Weights of a small GPT-style language model, trained from scratch on English Wikipedia: 5705 steps.
MLP neurons of a small language model. Each row is named by its layer, matrix (up: input weights) and neuron, and shows model dimensions 32-159. Each number is 128 + 32 x the weight over its row's rms, rounded and kept within 0 to 255. Numbers have three digits each.
After each neuron's rows, "fires after" lists the tokens most often just before its 100 highest values on Wikipedia text that the model never trained on.

L19.up1102:141091062129125138154158158112099152093135153125140116058093137113110109126080154135167117118112124138128181124113089150098134149128153150150181132151128091150129110099119136142130159124089162170136098068144081089139151127128085159090104109105158105090125094142136117123159105151164121144148092125094175136124130191136077120183106133109137131155073121131130198139152092115125124117103
fires after: " in", " out", "text", " over", " end"

L19.up406:171097157157113085156099151131120229131145130085110138115098098110116107154092255174106137103108120136057085046113147143154099136122176137111108145132123165158146166126142158096096174140079105133092139147100167136115142166104148152122140164097141131090126105175106087165059067105140118129112109175141117099114108134156121155111065136117123043067101150077160160198116116095153127110151
fires after: " the", " The", "The"

L20.up609:129137150120180110098125132109066182084201141119100183089172112145131145185100139109134091173169078112106104062066103155104120072163131160148112142132081158075099135110114124116174112072128125150142080142160104014151086082138134203130124121181170103160120130123116105139136094069167135158118123160147155168091126115110123155119163197070143132180076132170147136142142142189125112105175
fires after: " ", " by", " in"

L22.up767:146160152106119140159081108164075124127072174157096077180148128149200083122152076125159158054123106140126124120193131161154113123174095103178185111121151166149141160127116139162162095166135145144125072107164137086148165176107112114130105110128137171101154118168124149157107108142142134138160080218099093076133141082133118107121150133130136113107122149121170099164149193102141136108158
fires after: " was", " were", " is"

L20.up440:153131048106169177141089132158128078119120071135137164115135081152139093173135212098154138139092188175129124130067115092105103123128129127100114139109093181119068110140132141107161187171161173097121109148064049116137147087150129138125058183123117115117125074140114114125134121114082132092101134159133129144154064095103121125126111179099133094107107081104110129094163168129102167126128
fires after: ",", " and", " but"

L20.up269:126157096085176094141090117131107123113123145169098081120144093116159121092148133150165151104182086172120134124098100146157149150143119152186121107105191087171145128181116139145156120130147089199131132128185124078166126139106131063076119170124144119118089143157094129157118132090170114083165151073122155106118081133133116147078162222127176106122124094115158095115113108101107130100103
fires after: "1", "2", "|", " County", " the"

L19.up120:181115119139152162096126133136059112099047163119152057081096081099152172145123069137172112109088037126159146159096123138104116140122144145128091199099183148085114170102183108138085095129094140136096115147117158155144218110094136128142195132166137143116120137103200110104136081122109107102086095119106123133139090087192146137125155171119115165086134127070076192081164100152130163165171
fires after: "9", " G", " V", " I"

L17.up919:163103121083211131164186137160145160120088096131188163111131166133135083120135120114168071104158134141154123129125121177117156107062082106171118119116140083119101121193170116168116185125101151137050128113183070131156192048122108109133112140099169111166143113148146084151113135118148137118194112206138135103110173121093109127126158108082150127149133123127098161131089125122163163133159
fires after: " was", " be", " one", " been", " is"

L22.up1136:101108165114161104154079117209151152124099113146178143097123130075100113154122129094153085118209059076114122127119118098113147171155112142195142104142155169136132125156143001120100115101117144108167124123124105093135104184112110170158105173147081120096120130150179120117129130090164109050122111119136171123113156132170169132116176192157146109125096065141158179106145088158159151098149
fires after: "2", "0", "1"

L21.up379:222115097154171152110097125148136129110159134083066085134130079148126114093142150092179124140150136093137175068150126071115079126171153138132184172099094159100135148104148122064120124160137106141115079096232119129147166075175135171086131155065101155096104100116156145130128125145117127113089135118173131095170136163137117112137130098099127151160142073124081149089115164137073106116192
fires after: " ", " |", "7", "2", "1"

L22.up786:155105128133148115195005136124101103108105171087150199140200159126164121110109072146133128116135152173151143147116131116102138106161151113108098158082086101150130153127151076107099123128129106046163128129120131166146133197086140161124151065136166122117255133087117146200173076143113137164106090140129102196161165088066170080130096178148148132137111134112121116096126142111081123112070
fires after: " |", " R", ";", " War"

L17.up1147:084133139162131171106146071142134167145160104136146068017095121120130138140108152155109083162125127165119177146097082125100131105120120117101117123097099140116182128166122125089138190130136128130142104157169096090100124134088144118111146191124144111160192099255130120167116133140153104097148155214112179073147150146133121175064145147129151110159082113123126160135087111130121102163111
fires after: "c", " C", "C", "-c", " Conc", " Sc"

L17.up268:083143141109128085115162096112124120129121108129124113079112109040133181171125125086094104103134106066098070162161069139122110121177121056076118155131054176090034193121168131100118157079132155122100158110168154004137164146094143114135127122137171139179163140132184086091154144108132130157112126125167144114136099145098123107096114139143117119114098152133138123129072185115127088127122
fires after: "9", " to", " Gu", " n", "Gu", " I"

L8.up1112:164154134143176122141098147113112112084111129106144156142129195125178100102108119118120156110078161187125082108140156132083088078136167099135089161115081136145164148131137106138140144098115138115092046101123123157201129121123110152141130141174152100144153071120032112135148111079093158176136145137136154123149153156146153184112130146192139122143090085073137148174139159129102133092172
fires after: " |", ","

L22.up280:117103112094138118156065058161143164075094127168104166129170137100143121171104123119136116121111054136109134154139084085124063091143134130101162102159109148082098119130083100101139114158162129152190097185097151101161086132119112141148085147143119121154119124192109155143113134109225131072128107122118135102073104121163164197145134238140145136119123126101136153098156109122119091052109
fires after: "2", " ", "0", " (", " in"

L22.up151:127119098092142064128093104092087137035102153154107140134148139126110153164160082152132111138141122105075125093108140151164074129126202091160137180128156081075135101081184157030129123159101081141173122143062077067168135091141073094096173076112103118170122129161148094107124142087147168073099104107114139124101096144156161129127129153139145103056145107131174124157081132147155169145133
fires after: "In", " in", " In", " |", " "

L19.up1048:132118136163088144146189079177109146105120134092140122127113120149149148115098042167100105090094083107069169151064123116126099121183081134177151158087095176081190124181123148039114121136180122084132104147117116087122153093091171219144146136176108138178120142205144124079117123131102116126118099087105138122128168099173177120124152140150132119082139162069131159118127088174055138153166
fires after: " F", " for", " f", " Cast", "F", "-G"

L21.up100:167101125133161091228114127139121105096132082184127105124105140127114153174143100084098091112130147123099125105118111116122104162128113086164129111133119121096074140131107124113130165093144178134151101132095082080176092063180108168125109147183086162141082112156102127125118150123113140127131114168050123146113163128094149181131168145170178109089082102118118128074089104161102102146163
fires after: " |\n", " was", " (", "|---|---|\n"

L20.up80:109069155166127092149185147110162141096040124111104152120140133086090129130149150161196120104153128123153118130126106142092109111153122055124095073134082117125099103100095152081107101164146126126105117153137082154147128145128180133060117124089118107041147149116116171094171192115164123077128074159075186136146121169114111071148153130146119170120090102093105131088078135150156099152139
fires after: " ", " was", " as", " and", " to", " |"

L21.up914:138111128066149162115085123150098132059093166113110149029113188125118142151120107132169133152112133141106147155119067075218094041139161119175119091124088134080136158165133094147112123184104120196141102102104128097124171131152164129201107112144174170104146135152098080122145099131136112128115161145062167156150182154169085092134093151143166094104133173156100125122120096131148101149136
fires after: " on", " from", " On", "On", " Long"

L20.up1111:131131149167151122149068073095131159062072123158149132105073122110111121077133141139168102146190053133113159111129144147157128108109154111188151153101148153140110151190127144103136129150150179150147092043139159109175129084152081127124136138117127121114120146119095162129180222155140125115178078118061226110087120125090097107104113106086132194130113069088147103151106100132113087135161
fires after: " |", " ", " on", "4"

L10.up612:129115120122179123144151124154108138074168095099159138071120145106127109070075129161137024187164164082120187110154104059118112105115132166201145122132149125040103128131136157130152151147125133142152130118179123078159187138115154109150088103146137074119177111179095109130142149096180163083141116133109132121188139169180077138112131100112136075129101119156156113146134131103078059156162
fires after: "\n", "==\n\n", "===\n\n", " |\n", " |\n\n"

L21.up1110:196131105136151116175092163039073148096115189127088178103143147138090111106165186119147107115103103179131124121112186101176108117174108132136158150131135088187110090158119187104141145158134121169135120162116128126171115056147089160149107131132165138069162127098081121131132102078197125089111092101108142112162138099168166122060143120074113116119102144143109136191140157178146086117145
fires after: " "

L22.up772:099139094104132132101108099167163184114115082121094153114096085177234081121114168156143177133097138120095126095137091125101183109192142162140164138122127127102073175125160105170131146018185110142101072141118149095144088110061066201171154134159115130122150126173147150141100082123152174163130100058080092134110147120107090130123120192156128122056156145116159112090200125128144129111102
fires after: ",", " April", " January"

L10.up818:154159119156144035136097189134135157121090149099167146143131210130157149107157196137146116125158108123120141128122166178148121124160114078146177135133117164135128129131176123045114096115101114133126068168173108113155115147028080138140127091122120125129128096137123108193156171085058114144129196252139141170130135141136122122192118096119161121161137131110116111136134116139142113101184
fires after: " was", " is", " be", " are", " been"

L21.up817:172132047140112114132127103129068161117066083113128104093125196150120117178063100153231131144133138127143128150119174115114165094123129099121142116104115117091182196135132129115166087137150107120100091085168166107156166136104156106103165138175149101147156106140139153118088194124158110162131175159086146097105163113137133046096110175116159169109075112129151132180085110179164146084106
fires after: "och", "-", " R", " Preceded", " Lin"

L22.up855:149092136109157072148125174162142118118138078079102160079139075129097141123165144099148065161181172099076155142099090135117131096097137054156151122092114143126122126115142090087116141130093107201131073116154107077128152102093161220149124116132136153141117089133113119155204171148156168146129089155118120159159115161061118146129153128107143109119121093147178128072153125112129074136109
fires after: "\n", " |\n", ")\n", "4", " |"

L21.up389:205146122108115076131116138135046135153170094160133109100100115150056112129142150129211103141152142043117096181083124121096130137160119123173093139165132150130143169079090125094112148086159146121172131101148132135121153145058131128146120074125144137120169172203103126034093129115123118137107135145116130144098125078115102135101185108113158142122099116172141156105119128138140157154136
fires after: " ", "9", "3", "6", "0"

L19.up1051:122102142081154118111107143084176100078084190106079164083080158084137069133140101152211117151145082110196163185124081117140042155135121151138123124108094137166142172119145132139155073141116161135159171093128109089152136089118100124153133129108149168108125147049134090151086179150116125109105097150110169139156133136136105108114077139123120104158141128122193149041082153099107064137132
fires after: " May", " On", "On", " on", " August", " June"

L17.up449:139114077111255152110145154108084141028113093152151098110114138096146154117118136147128151126142050200199145108152111154080178120081112159160124112166084100097118118180153186112134127106131122150079125147126157112234108174127066154103175089164152119106108165117175138131116178128144149152119106121105132064142125115212099132132082109127145133070132153110113126148151161094041149075193
fires after: " |", ":", " ", " and", "°N"

L20.up228:115109225137139115116113151152148158136116118095100101118092134119156072101141107128125107143079137088175129142127081090150164146059152092150148110120095132124129092158109116120143103138128094119129112090162127108132117173079114120110167156123109066124128129142148139142103150130143138082113103117144120159120129111075102135160120122109142132128091025141126153103151114187114090153153
fires after: "2", "9", "0"

L20.up406:117097134179159089195151114167167151111153104109126128121175096155137110129126194139199179156224157178133190135127090170096115136110142163162148156138081065150107084043132170109136151178128183117127155120124120116125117128106124157170164171145108116129188108198139149123161139119113133170083133107091116145078121141133131132130120187113119057144074131108151177148113157137167123167085
fires after: " ", "–"

L10.up1096:229118138098229124112135198126134098102111108124122144123121122139117077122070165125207179118090118182102163110128176145115100084078123129120170117127115135126106083145133156095081201173135101128123144185147132206201164078175138143115130208177122140147152089169173158051152127098162127150121140049113117086115173162169132129117131068129108123072089165110092177150124151183123083147121
fires after: " |", " ", "-", "|"

L17.up549:122123113118114139128146137098140175069155154075120100083145091160129145116110176158173101088146129164103177060071132160138097107124181141096039146090134122134128122058154077157114097129165149112106143166160101103119162107127149198119127136128131167158163144152113121141085170101178092128138088156117206072117169127108137172106113096145136135142142127145116160177134057118126106120164
fires after: ".", ":", " D", "'", "D"

L20.up485:135156105117147117141092162153173189088166092116117127066089187180138155154093095174149166145146168169105136137158141151153133125102132188169052137143086172110126100162120188072130127160043108133105085119073164142202158146149061119103137137123142127115203134168090087136106146105139082152137122126122135158114160093138094137035134212111131091151199146117162145171159101133096160139132
fires after: ",", " the", " in", " March"

L21.up400:111077179146152156110168083147113187132143160072105137097071107121126130142093156070080112132116104118135132135130132151046154143134119110104102182166150072125090093094145081165130157120066154183095086141104129169150150137101131086127153174128146104139152131100140129132074102158128133168150088176125125097112147138139172155120122133074104095068146124199128100136127185098116134078184
fires after: "0", ","

L20.up131:189055097106194169125172110165166109083083150114116187170132160172126070127110097114168136102243147122080170080091064098151123113106130163144192157115134112086120125064087137168117134130068094088077148116164086092213135169128082113081118079169162111107151132129107146105164149132171103124206104116099142142098106164129110134140125164093134128128147115130102132103153187120130163092140
fires after: "\n", " was", " made", " as"

L19.up220:103110111102166072149124102167141162063113193130127133100120136149110167111074112180151130122117110095111155150097116080153082082145126081108105115124095139099083110136156122080158080115143104228157136119164113077207138109105119105116112103143128120098124069165111140097142107122115159143199080136027141138158087157122146138103154208151150134106127111113053097131117101116116186102112
fires after: "\n", " |\n", " code", "|---|---|---|---|---|---|\n", " by", "|---|---|\n"

L20.up174:133164147107162142100048133156157178129116135150111105094122122088115121123099142142139103089146070099142140128173124153063142184097145167119079141112150130133115147098104132145152136151170229208115084127141100161155148065125135108155085152098151099134115154152108162101135102134152105119137128144105199164131121096057071129120124171144151059087158158174150149155095111135104109126141
fires after: ".", "6"

L17.up1036:143157117116144093068070122135096152107056162104095112129150169114145153115132110146178106041159104136154116092094119081117129137146166064146143121131078074107102144142186104143101170118130097153130150171140161110201123152124156137139215139162145136104141130168146133130130127098158157166179073142041164099101098168135157120141160120145149046064051134206055108145113170139165143130147
fires after: " is", "\n\n", " as", ",", "\n", " became"

L10.up238:181147055188148115142116147089087148121168100144101120106121093120055110091138113149096143110136146147124133097109100107124155085137084105103123132142126120177154167119102084082206096110129160108100114148149090137125191100092133233098167162117149081173192128143171148126105128116141147132094145126127125124173159156150156120046128081045124090123119123188195138153131114139102076096120
fires after: ".", "-", "|", " -"